{"num_hidden_layers": 16, "hidden_size": 320, "num_attention_heads": 5, "num_key_value_heads": 5, "head_dim": 64, "intermediate_size": 832, "vocab_size": 22385, "hidden_act": "geglu", "norm": "rmsnorm", "norm_place": "pre", "norm_eps": 1e-05, "positions": "rope", "rope_theta": 10000.0, "rope_fraction": 1.0, "qk_norm": true, "attn_scale": 0.181, "bias": "none", "tie_word_embeddings": true, "parallel_block": false, "init": "normal", "init_std_qkv": 0.0343, "init_std_o": 0.0, "init_std_up": 0.0343, "init_std_down": 0.0, "optimizer": "muon_variant", "learning_rate": 0.0169, "lr_mult_o": 1.5, "beta1": 0.9, "lr_head": 0.0113, "warmup_steps": 0, "schedule": "wsd", "decay_fraction": 0.791, "decay_shape": "linear", "final_lr_fraction": 0.1, "batch_tokens": 131072, "max_seq_len": 512, "doc_mask": true, "train_tokens": 1003000000, "max_steps": 7653, "dataset": "wikipedia_en"}
MLP neurons of a small language model. Each row is named by its layer, matrix (gate and up: input weights) and neuron, and shows model dimensions 160-287. Each number is 500 + 40 x the weight over its row's rms, rounded and kept within 0 to 999. Numbers have three digits each. A neuron's up and down rows have the sign that makes its largest values positive.
After each neuron's rows, "fires in" lists the words (lower case) most often at its 100 highest values on Wikipedia text that the model never trained on. A number after a token or word is its count.

L10.gate173:508520496506472491554442553517468481528464535594526433403520488473531522459565499492440512517564504495491476481449488580508472448552436491525493447520563471492549456466514465457472532555479508472450454445560546497483472424498499449491523472540518639445421534463519464522559474472523418468520510474451557467539494538525539419516497508527526490557603477484502561473466473503473479508541
L10.up173:512447500477489499550513551510506490477427536494545443520453480488471552507535560523498493480497477484569453527499471529529524490525461501583466553535561485517470483514467426447507502499458485551542532543492461536530452525534527473478512466535434442468511511462529525533469418516491480450495442535543506459579546526496540506580493568519458511548488498484590559462526560545523477467529
fires in: "to" 48, "would" 13, "could" 5, "should" 4, "may" 4

L2.gate267:536493511533570535504489587449477426541479517450414523502471566506523515546491473517448435541502460509481605536486478488495533519517501539472573517535541482552534538449493494541495531537403545454583422515556543539521486566557522481501494493530516505455468444525470533464566508482514436531432502513450485492553551394487427462479473474491523528480475484419520529587510514492569520442518
L2.up267:506533472502538510462578504464476512556587549483533588442501456504511508522536518393480530478570476515470543522497511497489483516523498499467512481488538452504490499536551468491481478437513461498464494487516545454532510550420451511525488449513445513442482520494466485509540527535503562529457542400565531473505497551577464477512410492484498525487451468510493389465514494510535469533573
fires in: "to" 26, "00" 20, "but" 8, "from" 8, "see" 5

L3.gate641:533533573501528507499505473500485464467485460505481499477456416514473450454495452482481487444485400458495539521476462494494540427565530478443425506516476550456464447537513521473466512511472623555527524513452464530521471459477537493522562465527427520570504468517493575508502569548522535517503544488505487440553527550475503509469502555518518468549524578530431485506520531477494551553608
L3.up641:521508461521488465501495485466527539452533580492548484512526454473554445519491482492441594533583613531556457549536503499490417530554500489462531492519507503540432470508479536508530525441469515508469541559500584503537558532475501456488514477453536457517568497495459489569484540550491510435506459523517432508524471437554487553513501542479515500543456477533467487506516501534490518443553
fires in: "to" 56, "terms" 4

L3.gate552:463482462494413489509501473573401489547504458487479403403515442509513483494464482485487521482519515471413554469465525541502457541516473516496530489547469480569440551465529551577550539606472469521521521464500536502510498475482533533462516546515464579529518508462509497503505505496487498462564446446565479532546448486450612488503537445486538539510454509589540511528491461526499500481493
L3.up552:500491492486483493518426501535432511485512478505428475440496515483493479447487507542513444521519473455441497468567493552526511517486470515542552452449451515523543551463528532542568486523515457510480490517521547568439498489360528502447500481473476496557524527468582458540550479483493482472541518533537537530582499505458499456500570465475525430585557489522575454487469432527550467450530
fires in: "this" 74, "an" 8, "operation" 6, "a" 6

L10.gate670:557470531460462486487549486485513526439471439489511544529476453448457578630440534467510508475559446525485518471430487466533480445505450543484538542458430473489465406515442472529465510548464512537501521500452547519435533449511455507546528516546513497515490417476546367545494559509459513492463483463564430449596438484518453518507478518508533536470433496485505480535530541459491554447511
L10.up670:607566500539492503521535515475486540469544434528504493525543529527516478509502492534544539485487537472590465484455495519539507500509465476429475511543552468463586491518511465469488532474569475459505450461523469527503494499381539469471555514455492556464489498548468641522522565522589554538563456534509459522458504529577463465435524517434497441498470497472584460436557485440488529475466
fires in: "for" 31, "to" 16, "against" 7, "with" 6

L8.gate772:501478456498462498545538461500494551427481419449523417493528540519575469543448514496531490514485465484432555507446566580507478527567502533529490520549468505533532459482553518498528525477467548540487504573524455523486467461456526472533482427563498504519570511471519523549542526503584444488523482519514437491530545448452481389491507539509525446528525485436503511484537486446507481479458
L8.up772:480514536451544469435591548520580496438576460486508495460477486579490539580493552453510538540496503489583482545459444510511497426453499522530524456493509536568483558529509480472466502522515475519475499528481479464526492556520486546517513456487503480554508491525507499532483547510519535455448456462523428519520541520495500509474474472452474423511487495465597525536418534503545517459495
fires in: "in" 19, "for" 10, "as" 9, "name" 8, "category" 4

L11.gate607:532443557560508516520502448502544508501547446504471473437499500502497440447483517575546521468534436510531486474530566531450488502483386580485514551491561545502537508455522526473486531458472515526604471523549516460529489525501513481534508509580512521491506574502567509581500563548508514457576514469521553510536448447400498503499524528529538559485543458444507495516472551457467444524422
L11.up607:496562538518568472475470462423457468451521589484491534509494493474451538484488498544520519458527478468495505475557548497436505503559556497466489540549508503520587518489522481513487544593547594481465470504508547499547545553474500555551497565488423549510485535544439458511486533479495593512494376518578554483477513470494472502454501431493488553537566498487450428526521461493405417496515
fires in: "both" 25, "two" 18, "born" 13, "also" 9

L8.gate484:530543558487401553485460529517470469421477497496493535572455484526501499511457621446530506500465515426511539508505528503503489511454522504464482556496558567492500452538543473569507560485460521537528533519446563502558508539511442560511517475543488501492486508422462450436469521503546530518489589469578452461515466482539486522494463506508524537419516581465550502440469503566537466512546
L8.up484:599477518491542514454450440521485440473535518487513510524553493487512443499451530526557529478534476507508485440492430491577478499495473502498541456555486494527519518569437526520476544409500490466537543539496524575501501455473478476445400478423501594487505557491489444507450487473462534490467526552487477508502475562459488499511475504474427511488515560479483463477507539536447462478595
fires in: "before" 18, "between" 11, "where" 11, "until" 10, "when" 8, "to" 8

L12.gate536:523479501468529489442556545573485501536496548485481493513494497487499542507445513521467449565504518517458458460516518478521534442511510477562521552492442535580564465462508501501500490491457450491533517433519486554491548460450492457513500484446515514501457495535452511452486508517516550401479582455507559537424524442512625503498492516522465458533511462502464449529463514512558531555526
L12.up536:515445512449536545498541475543511488486464474505541514465504473492488512508504499454461460516445494417502498460513566448476506488461530481506525466502541407459486530504570462424446508532481428522480504471545436391399454436451556492477440482502451471471557430533484436555466430517489537466519413501562465487542497517496447483541542510528518471496474480507441545427545543508568534476583
fires in: "during" 24, "the" 17, "early" 10, "his" 7, "late" 4

L3.gate156:525540516427552471550497499517574480494462470496509490524558499407528480538559485459543439539478528491501530523532474518504496448605550509496459476584498514509521551542433509497432507444497524493388495542497451487500461468479457473495500456457512426526478478503515543475494511504542435468553500522542420476553499446487372561477484479423544468480545507517508509459460539467437503529461
L3.up156:517506474558469538544523578455542518517496483528495468497496439550460404506520478497502573449499485534516558544501513455529510523507524438536488452501429563456549493561505491478501466484451435497516514551530538493496515538449492495484479406446540521545587471592486475562529549544518463509462457518451441502532519466444506494497531447491511544501488513490430508489498518538497535487480
fires in: "as" 44, "time" 15, "when" 8, "to" 4

L5.gate677:542458510542541541468485460551534451477533477520429506480435451568480496560525554479512517498459545505419538454500483567476514555497502548440550520432535472466528525549532508430523497515586502466484525459514502558452488491452443475520558441485479561493505522571466470477555471525504448470467487475509531420513551392497467531499489506485418471543486552554538484548477475478521464501462
L5.up677:538486518540602505543527434567470483499520499462485590459565492504524519522521490478507568488530516518456488430521528410484513469538535483526475480550424453497476530532423539545531492499541559430462508491550494515525503500502548479460566436540475522458534479563501493534534547554495522552461468524477494462559504500517431505474550552487505459487529573519510583474526525486548422546493
fires in: "awards" 20, "award" 17, "received" 8, "festival" 6, "degree" 6, "reception" 5

L3.gate32:455448485543480503510425558469548509524501511491474468499589535538504512542477474577514525466525495541540487536500507571591435473505571485503511494513482514517556539437553467512541428492541498571473459488540526524471527517590577470557561490554401517415484522495481573504502524494513538534453459563510572463482496426446520462503474409536501494584580446535510517471526484433497481457535
L3.up32:513443478515525550515458555501490502487525513520500472512548523486544587540427501522514536523456524520538478475535537530544494418497531552491517572445541516459546493391523515515525482425459522563514510535492529486528513559592464460525535510441400539455501502485481610560482515512518595474431476510470524465511470515465454508495520463521515570542560461457532519540462528414492552477558
fires in: "of" 24, "linfield" 17, "takealot" 7, "and" 7

L9.gate6:551505487564493515540459547443507534514587540457511481516540448499482507463502495509505510493648423583501493524514525576488512505497488533476504514508489475502472453481497514534550503507446470458499530507553511568528463505495458545500537554470477479561425461495466556468498489482499527457503521535558534491486466521478530590499533478492503491484441488459532538542483474527361522471382
L9.up6:444477485415446574517447508526483519475505496497576475520486488519502565514497429533381491493494462433529493494470498549490549555518404525497495520463476501458570540593537485518492511518463481667504456524515526569526488540558544450500502495512444543443493521477463569525518466482521500485496530546515469545473491425464485482521511508553492490559454424453435421480520516495508535474464
fires in: "to" 31, "which" 15, "for" 11, "by" 11, "where" 5, "that" 5

L2.gate464:504457414502376486442479468519513505497453481534439414424606515566547527486512520479525531523490442459463518499538509513512510519533474512494463458496575570525450536465515553519583488452511555515486528558503564439456490519494521535508500426473449533516568475519492520489533460491507474498450417523466493453529487443513435486509509524448456482550536479488485474534465455384442467486447
L2.up464:440497430553489523514440528523543532526462399504478517529533513550425490526455518461524436487468531529475466518500469539497481481544438504441507418441487555514528548564558506468497508451464508509522490499558556489433510534422455413452504581497496503595570425500480528449441534498466486512488537574410558527546421538484523504560530556499557470495559539472527507527514494410534480486476
fires in: "new" 63, "newry" 4, "quasi" 4

L3.gate128:471544560454498599441505484481427509571462481512470488497455507460463513527483463455529445480530465402527502480407542488478563542558552509535456540547505504499546562508570509551552511554498501584522534460434461519473480478395518490498515541493533472478581562490470473470539517513486516498516471455477541420443500495497540573482510527547502511474520561472554587519524489478576555472479
L3.up128:451529495485532517503485531522535549476492553531416433474464544558444478543546534517479480530498481535541562501494563525454529516485519454520468619505496498464563567514509566498504398479487518544452452432513541472544452500527481525444473503528448463483528469474412526489502515498483572506463565556522499440563535520440396514488503490409455522556486462501485483524516485529554542399460
fires in: "0" 29, "against" 10, "offs" 6, "training" 5, "cup" 5, "nxt" 4

L2.gate369:500577574525514555572514542453497482453537508481505461470495502530540522408562459463481470432500504504495485482506554505500425525462522485488524575493580555593553458416420470446515558518518504547504484476527470544441461508498458540499457573490537481504446493517501527498550453559495433540508459545502504539501462505461475502531498537482445512492490506474507452540485503472551525519493
L2.up369:467569502460482574530481496516534482478510549502421494492510503535529436491508458450531509435528509472500509478511501492439568537505562536497548536505478456530487524541505467505521443489471542459450478503510462505482503493526537460473476561511444529514488483509494492491533600577578547498512521528434490543461512530511532576603478445524524522556505503586499537464539452428515465523528
fires in: "in" 99

L9.gate64:523562512490594471508477515549453532555469437536533481529440511518538542460491536491473504516551495516475529487494473501569457519492462484503598493532492451538473549517505524510529470511458470530492445506516573504531479537475523508472526487524527541496519520485413523560521484551516508483490570533550436588507529494522449435414493473457483517473539517487544520490454532478474482580539
L9.up64:558494595481477540496567547466494435465481509512558521481593494488512424597477513512476497550574484483524470492499512474494468549513500473471465471585466450547537471512482513509453436494491443524488474527519490485544551538513491553495553545419558450447484497457524482494485460498519500510501409552501499522522420540462467464495441475478454528496487517442590471490463516506451559514497
fires in: "between" 17, "only" 17, "about" 12, "in" 11, "over" 10

L5.gate77:461525504578493502509487435461549507496452425479498523509442456458504517559460493473494475475490561520550481443605545543438540542476453537579542518462566524543449511511476546476439495474482517484454517494457519474424516551446509557500431467509480478524452460545520483477538432545557443489503537560433524541520533435497478502503525482463526512532496443573513538500539555522491502484474
L5.up77:453474502583525493500491542499473475498492468455474525504572521524521503490444528448510462510487531454580525454549479507498494481448565545520516495510519499503477502480558501533536531541516563520521534488468513502425552473482520500458495621543492472472521508525495495504512479492550406572561555535493530519518466478506485496488543461557563526556546457465519527533516563519533457496468
fires in: "new" 49, "o" 6, "oirats" 5

L5.gate679:498490461489512545552482546456426530433519510505568418483422561519435527570509498505531491478492516521514535508492429536508559476499432463507469557505559445409564489464451512479520465430531533557542476505493519565496468461532537544523518518503489534479448471484496493493572514542481482517507520569501507526499491527500440523517526485494487506575431463501456511528514508499434504449499
L5.up679:429492435490505477493497547498538439536521431507529546500451508471459474492522517536521537533526452456500557509553505518584456567541490539461513437446520513521490509514455473491565500527522492521466516557505542484501554476528501552547451526533461522556511579468511468567507532421493486426510551453487457542494484510473511542468509482516543514543478485544514553532539565514393488396453
fires in: "to" 67, "for" 27

L11.gate734:468543487563472494495560488533606496512522459513501511488461526445455517504533543518544491483490491516466471467500462505549465540425461459473495536494519536431479538519493493442580530399473529453478478402450464445475499451485444476524516483516440495492495479498417536486502559472522480482580530493526498541507431514461491525463507491481464595551467516497491486530548478477563458551500
L11.up734:543482458498564547517446493442462548571463555490397489459499414520542529531470469485502442502493472494505498533522488543481542492509494507503487471507515570536524528484439433499488440459489547510473513461509562520546512511493526444486486558422525470464535461478531442488526488497479512508454519443522473550470505452521567517509539546504498450513478524431462508474526466500437530482466
fires in: "to" 23, "could" 7, "may" 6, "would" 6, "can" 6, "microbiologist" 6

L7.gate800:480494516469506519539488484542428491551575504519504524503535542490540522508508483511436453565482522537508584459543501588499464467494418482429496468450491495497485481440496492466514515541544551459591556509515459493527496492552473473516492581618456498532496570456565507536480486569516479534502507456513461546486508500553561466524516501534525489493435455502488485477521505516507418539497
L7.up800:561515484504521491552521508484484514554502508522574500472480606513460557476506481548384505492476560421497542475438539488466445478503467506487521495487458547495512482512564540472484471496521533522520515541519561522495473519474475453524483507559531531523532505464470592513486496502475545452443522526503511514550445460460472581496514416522556530507501518487449472456517522485380507527498
fires in: "the" 98

L3.gate449:495582528475478500593472440521509497505515433518487472485526437497532501517539544443513507456449529493467487475457528558526426494461533457491517511525481532552562525505486452492391484513521497518469570530506539471478536515534480367511528524474481547560464523523420533452499517488582503517543491536483412519561462583492447449572419534509481480519471462502541471459550504435521546472557
L3.up449:492541472528599598455486482514511508534494491502501475506452460461466514483561505510535471465522451588524522477463513433481473477529541454480426473501491521551446438551453482440449432529549442544519587596503485535489558477551498388451531518448479571459439516477497513426487476562459544503484496507345542540476496495487392538544442463475558464502444455436468543533493564488512480416467
fires in: "in" 75, "of" 14

L11.gate608:489469477524550455575484457492464469487510515491546436490536524530518469504544464497420457510474551457502544518475538469504504445493541531446512533489527461446422535479580412541458529444503554460506454540444493475498524483564518543505431407492492487566556521473495497528562499578536438536430563535444442535489461515576509524495458509489514533572540480505536541450522486471463531550474
L11.up608:531499534464488548525530552565539488563501494552520448525522491531532481529531564537497503554447520486474544467573483513524490507566533453570513548515498559530507514482521507529582549373426480488437473466525503529510536529557512553522567560466537516445494488471420507478478420459499498460477437443555480441451499501503537483508409480492501446485533442448498438518497483503506518486487
fires in: "to" 17, "is" 12, "can" 12, "may" 7, "also" 4

L3.gate140:458557546438490462523495491507495506473474454515409516488464505551479499483501589500510485497572511466611504529557467580516536537449530498498534510502482480433478487446506549518552510496503549471560508554515501503482527594551498477464481548504384568467570437547449557487497469580550460549424565530413423502459485495539454492505414477554464493513506522481620528527567536485496519435539
L3.up140:548495476525531553491460526543491487485527521485490500481503463558495507490582507443541513489479545457536591449478484507479483499489539420489529451530502543526523528494487456468544509528487505420461529486631530535543500583571501476487400513512535518548493527560471489470529489558463493536480515464470550491453484496528501510502458581445496561458498436441573558555478490513474521432477
fires in: "to" 44, "on" 12, "into" 7, "in" 6, "out" 6, "down" 4

L9.gate631:548527513487492503488492507471501529437479462588486563477410450514500484553442503443549474419487468451473502432472464581471505485502521551498467486522538539480464493521494564514520471475407515470465472564472532469550553480456523593436527519532548522463438507516476589492526470524512505526507453431532570477502430515543436497492519508528521512570444548543497523466610537547515495582456
L9.up631:493487484503479584534546510493439539464508482455514537533496507533515523492409498463537501492475452479516513486485433467507424544543428456462470509555471545475604474566485502513507451522505479462567475476444515639530548470486411452477532517548484475487522436496540464579487510466485497499474477461527490544507495533507468464468573474613559445566440529442462479532486477521514556514470
fires in: "a" 24, "by" 14, "from" 8, "in" 8, "on" 5, "at" 5

L3.gate699:549450524526397529485483514411456547560485457509521583524501525537509448512515552493524464520412471547587467482528456526578491452466501460509500546495565535492486443490509480459559495443401486547501516506529516505524450490501486534569495550516541527438445521446497585453478493529470495520447559480454520576484487452520516506499482529554492485548470534494548451469450528475546555504480
L3.up699:516488463540474563502548523538553453547442560496494518481514531509474481490510543476528549434427453513550490479514468461504480522496559530412502539506514529492443442499524492557481544471441441609485526422550553518443464510528488480531518478475416546457567456411522542450530502430570504468427497474476477477534517492537521451438512525498580527553499548545499540545479513511475514549503
fires in: "of" 66, "and" 13, "with" 6, "muelleri" 4, "horse" 4

L8.gate351:464458551519511460507576526474474521542547541537569511509460443493492484462476502510448488597506472475573465461440487458539527515491510519505535465416561488457488557509445405485545474505475500526518495545546510528522469465462521417563504494522432497455465487503505514414543487475508524460493576527528479477553411549492489494442528453513464553505510442483439484463537507461525544475461
L8.up351:466490563522431477352529476439507516508547481598502407458506484442557446465508526493593509524422514568429527501540532450475518461560458530503577439507458505497473624448454532505475474522486535426453487476509536512509505413491517515467556504467584512532523517484559530551522495481543491504508527411478501545529525504503538496448492480497579507472475522578503560486501481480569542477511
fires in: "of" 56, "palatasi" 7, "from" 4

L8.gate480:556535532513476490525534483522446440501451533540503513494540539429553485462478535567512481474455496475522525532550479504489499442445491433510510498531498485386536420499591504520506499512521418524560538451518485456493484417458481464534498558487545445535464595503540534576491449537491447429532509413440492537519517498464508499471530441535488510495412450552488519498526592574421479522535
L8.up480:501486485473568503432460502500469497523490546495431479548522483434533576525423570524527449460464584499464500475517493571503500477470464502466511493476465511525473501491511546486549482404531532458534481525492463433523523403478507481569499502517519448510510516526478529485522552509487485512466566526459452489466554477530537500522506523564526475530437535481538455474511578518514456477552
fires in: "be" 29, "been" 15, "being" 10, "and" 10

L10.gate371:513585468524511546519542501525507551487523444534519416539440425454553487487515482487528462439528513467482433482533482522442536552447467507492484618545518507408486526477456518529481487462434449474503429447534481476481445520469467488499523427503516531489433498541471488504520556513538577453474507440515454560465399477551545522500516475445553588453544535457548484469441453477464511528553
L10.up371:485539473489581502560529516434500579453563455473485480494507467489509489462480488544494376447465584516581455519505491594587509470436533502434560488543491509443491456484514465536516492471522553514583509492566517524499481474529545484543444490477482506508506570475543510494507508522482506534449419491513533488451537476433462488453501450518499538559453525451551498515452517472516471503489
fires in: "is" 65, "are" 9, "can" 7

L12.gate808:495522494480530370517488485562431493450536518444411449446474461535437530504497522490540423522492484513532516476499468453461415548490586530483500475478517473437471555566475511539472490536486591463524535554504563441463549503471517462493494469570478508564563492508453462473405479487519535549490531545553480451528483495526508480495500474556525527470505554491555481492438555487533497513612
L12.up808:492499505502493468452544467570539473505533496484551490460472424489428487537453523407541507517530425486510461522494522535452494525545532514490476496488481472435534511496484599480484571440453566451520497514509494529472494505572485428519453498568482564534511498442522481508470520510449506500547500483497518487467504534546480592504450513542540504474533508475514499585509472559493502457501
fires in: "on" 73, "and" 4, "the" 4

L5.gate536:466458507507460491439510518535461506522501533496487466527522488483471479509465555557563500538544492511512512532467503470495485520499501376522532517485523461498488506599458487487611430507480507509537497475504540441464506524506402459508565524444566461607510553488531528502532479520494488529475534517560449453530513507444462527493521552464477571612444520612471554471553511501490489538537
L5.up536:517569553512458486494492487529510514494513541494526418508536543493485542510434466513568607454521500506508473505501473476501488554410532507513553542483466534495477514511583523488468452499454446496459536432537478485569521527472457425578461508487512467517489495553512513512489443477498531493549465506568512520455509493501506471566472530560471536561477548523473491467445553508489530562555
fires in: "be" 21, "were" 11, "used" 10, "are" 10, "been" 9

L12.gate367:556484535513470573468509473624464535514471526457542487477506524459539513495488549504546460531525468520551501481636496475528571472524483567549509509547526484502511521467530443554511511524449426520492591533503545511521505499484455449462477476438532531462435576484563499515526579510490568465501488468463486441428475522469554554511522490530512530611495596487452489592507522541535521524433
L12.up367:509546515491535464502489513500418414505461507557480489429519466514532535522494471518484429590490492472586494479495539423499456590508475510482562491606438525611529642461489475552570478510511519489558494542474525537490440510468500529541524508512498520443416509494465525441456494490507509553459477514550475507497509447464513435533542470540485512531496548533478480493500599514572543541519
fires in: "s" 21, "his" 11, "long" 10, "their" 5, "the" 5, "lower" 4

L7.gate137:513455525485529459463507502458528536476509566490497503438494481447469557457432512519546450465467500481498507498536645497518514543540495444509533488524485529500525458499463473499420420436515505505563567447511546551464532513455444540476518504489499502520474480540491525478401490443495512510541507498524444516488545509481436596546489487481540456497520445461598437515462544482525478521521
L7.up137:510488508454539539475569552541517530528446490545448472443482513561563475478502534528504530468478529553482446501548456479495454468552518530512559464480529465515559517551436494449453514462547518536544531542476435484448493510480575502427509435520464424462557507527473475547504506457504569456467470444523548467456521474499431466532490532489538474444468545506534464493532469520537584534509
fires in: "first" 39, "1st" 11, "tom" 5, "i" 4, "second" 4, "then" 4

L8.gate811:526481570487427490609499490432504512526468485445484481473507429532465529534477483560511524496468486569483475544512526511413536450499467541512513457496471539552528490528446449521481460458505531537483518549560483437557498516480478525558529525533482539499559496466464500476473497508441448475532492495568529467521473495487415504577493470485445588457590513500464498524541548547497478514537
L8.up811:527530546528457436500432478550491487481501555444562429554508510508508492476460544429520500541455462545503443484452494499404517486530477530546539497488516543550477540444498543480498495502485497537450477468516527510430492453518442434509538533573409504511451504512446496518441519500421547500469491487474520513481490522501501510571541442526525551536509479524512488441431511513479524464486
fires in: "two" 25, "three" 10, "both" 7, "eight" 4, "whole" 4

L8.gate167:423547523533549548485531479528509541475440459516506462543523575510506495448509536488471462567468420503495584486502469523500411462470476444438453435528592479563434481603515454466468516519512511521542409497447601490540462512463513540506477516516544510514550520439498446513496520511488489525469446551526516521533617537542504508515507508484476489508511479481495449486424533501498479608521
L8.up167:542503482490567431507463483496534529491581459544523504523437416475573547543519461438484389560508518524570507536474518538529463550582400491437464513455513547508486478454536501532544510502489534523471559477509565538534576450459522528501467546548497413514444450529510469533464557538475520516469484552507559472581522560575468587476483498392457521515524461518546523507513509502498489525536
fires in: "have" 25, "for" 21, "to" 20, "its" 10, "of" 5, "had" 5

L7.gate718:563557514509423535529542556490499508550532452454548546638435459500552570503513505514510523570597493510510456526460510470542519562477519453485493491566578483500484486536507490530536524478475572461465443530480482525510486475507520534499521537502497544552542417469429603430497531561526536419521532473496527503533470578413545445451426516457489459437414493504508485515527443490433504500544
L7.up718:507365482507547487519535498509463538508483472525476498508571450526466501499511532443451502474453463486550525541481495436476517474514476507446432489488542539472523495526436492508463451556487489478520446430517454510542450564421480425505478486424438511467497485507488540453538534536564494428364516541505437452482443457554477427498518520447477519548457559427542445431503554507474472486501
fires in: "by" 18, "to" 16, "between" 13, "for" 10, "in" 9, "among" 7

L12.gate507:475546525553501485489500505452531530491514437526482462499496538468558559488460485516624463492414450457546491443590509510499498502518454593519488504455476483471534515483506513496527510499496508513496446480510518543528517505531472558532562506467453549444544510508507455458499517536539503490522477475529513516491501498520448462454551479512489457454472487545464460516448503584439526569480
L12.up507:509569501506458497524504497524477482527491545489494516536486472530496481510469531478538477518518518522450529526504452527405444529604469520499447543491505489476473491555506504474525513540532546523499414563527482504492478448526425532516551483478384433516492545510495584465505533500465520515455496476456484460537476497509509476549462486513535612494533536518461507523531545465464517476497
fires in: "both" 31, "two" 12, "main" 5, "2" 5

L12.gate709:552543478472510532515521462475518480483556442470533445495557575533485469527505537458464525559491523451528420513487488438526515462511522459427549497519496461487534470596566460418503514537432528524504433512469499496547497503459465453440537374541494453506464487515456475503509521465499467491493500573482481560514583472560474483505447515507500551460536473502505476484524432429523485494481
L12.up709:493487530493559491470514576488503564470503457523561475471396412491439518506514492529550513501489458466494492503468512546575474466506515434558511586520574446508471464461507515493565490536456575479473485447576556567545469426438502421517572564524499500463525507493513447560454496450500473441535504568530453461500554528431499498552497518465454530485461531476536519499520496494495523481520
fires in: "to" 64, "would" 7, "may" 5, "began" 5

L2.gate597:517508501522492527551473501453526439462589454466459480480359523514497557539497509467476491478581441435553525467492479546529505580522547514500465447531462481492467448526529481569528450459442548537518458546453424493485498516473493507504521533498484523509451477517480513399498509487530497544492494477419486510487449477595544444446606465461481500517507473487441521534454490557520508513461
L2.up597:329530435491504500451547512422540523507585485489556501496461438513471468509502583409498510483519491545512507508492444504502514496433474525514465488482515536475475555474419508480485558501502513477484518499520570539477479553517479594466531462507477532456545415520544555534478501475528507473478447522514483545552530504548444499487559516514505532490459505497532530570531518523500509523534
fires in: "of" 52, "for" 27, "from" 6

L11.gate217:530513520525517483504468474593487474568481535520414504452510499533497455476492507523437509529502584567518534470521466541458608474440542459500483459522499510524524428436575501524572477551458544506509452498442471525482511462516532431487461530598460505499487472461561567507514517417471551463482591464508488540464520486472451500495475467595516441521468511501435457534555498503515483537521
L11.up217:549406496448543481451494457511490501512454518531390477532456491595418490556417631545472474577443519426543495560523568557469512460467477404490510495400512502509464491436523503495497465545487517461405492540538477534504477453517398511478511514508446523487530475504482490489465561532469448459487491529516433542511522597587469428522503520566534525501542546542506486475512535508431489493534
fires in: "one" 29, "each" 21, "that" 6, "third" 5, "the" 4

L5.gate400:511461518561419516500456555507579468526536537484423547500513487530500486560486509439461483552452498512503547464522486475540453465486523608497524521478562509549507518489431488493486425435530498522520423518500516499478491577548526514529581488450486472470474544550403561487539515563529523496509508535414501494479479458563576490523571487453522448556502497635536464454445540538512446543492
L5.up400:530522430552502514506534441564507546453549439509512517502498530524487477491490483468500522560537524503496501544478431486518517468505465581496502528549543540530453487487490512477489459444509556531486540550483428500505526514507535503570600543508531575515476484534457508486543522501524543505542553485532538492552543465612501565459448490425483467544576450380481480483420472474499517495498
fires in: "awards" 20, "award" 15, "1999" 8, "reus" 5, "terms" 5, "nominations" 4

L3.gate373:441473441464408479509458522487514546506513502495504460480474541416481523493520458477454595467496548465504521525411495600572460479507451562526490381496469519510464475526570529515476515516518476482532483419511558472534601495546503442522524445476521514549528478480558545470464578501491491495477463464496518614446529461483441473473545456449521495494448523522493559502504537470420514511497
L3.up373:513548491496462435466485527537489537550528426556449486519529514561438438510460535514467506498424499447454446475530498496435482431518488482489512506496555485583566515518514550558490517546487508540575475533415502558456537493437493552474461488513364436526437552506432471461461503501537527503527509483471498477497440517439588429474530518479515465503529538564403474443546456554520537550516
fires in: "a" 24, "an" 14, "c" 11, "counters" 5, "cobalt" 4, "website" 4

L5.gate348:546489585482402538526503520486510567525484442439565531526437503472569512494465495520497497462438510445520463505493463495471500511531487421555415460518501605461518471479510481485452495555547477500519483522546583520502522559546525504527426460478499468527520476417424503481513474509527559486493470517562576537502479454537460458498535511456487455519515569465540534506461470517392445500508
L5.up348:486464472542447569455525604494462569494551467442566485475416483536540474505463529548411450528427499512471446528510445476449470503477442490489516513469505546531504478492534467518500518514457495509406507503464465565484559514469510506564457509461422493449485473498374458535503535512527524466479492510505471463466510440411549477543495495482479524497535505437503518502451502482544469466529
fires in: "to" 24, "by" 22, "before" 21, "from" 9, "first" 6, "at" 5

L9.gate710:532469509564498517449571492464512493504513523607432482466476455488461535528520501470477517471540528467533514487453452576516496483452521547498469534480551486504529488505557465503471513413500481562501559451488528436517516490464502472523488527423490538420554538474458462487510541525465518475436430451462506516549467564426528575529516472466518520477515525480450540466531559494500621491466
L9.up710:546556540488495521509460523540507469485531509512561515478566516554551435457552475488501464496491557472496529452536591462529464422430479476505442499524548511546442470504456577482527475507476516516476519467540461549520596520497493533467507462490458486514465510465570495488520467512532567544509580415505593497481505573588413546521498563437543439535536501505464461507443496495513461477460
fires in: "awards" 18, "award" 17, "received" 11, "medal" 5, "ranking" 4

L12.gate441:461473486511478505552480400590492500498473428425506486495528517491539597496423471493555410534477519591530565469540477521466464507488543455468476413522528508451484514421473435516548502493467507466492453528473529507473495475467590453456476576489540508529476473515438476487455543535517533490510485511464539528535570494486535574529461554510561480540538499546425544566492581502531452483513
L12.up441:531501499518519467520539513553520450501508468521497510514522427518417519454582462492458488579449489455533435526474525446420477501563468455523493441428497453505517510463495507514463524478497602521536497479484500592544484593459423467459477542484498597511486499431451513575387479522543493498543478549481533430503502467514481524537487456470589451494484539515508575483497507557490502530492
fires in: "the" 85, "their" 4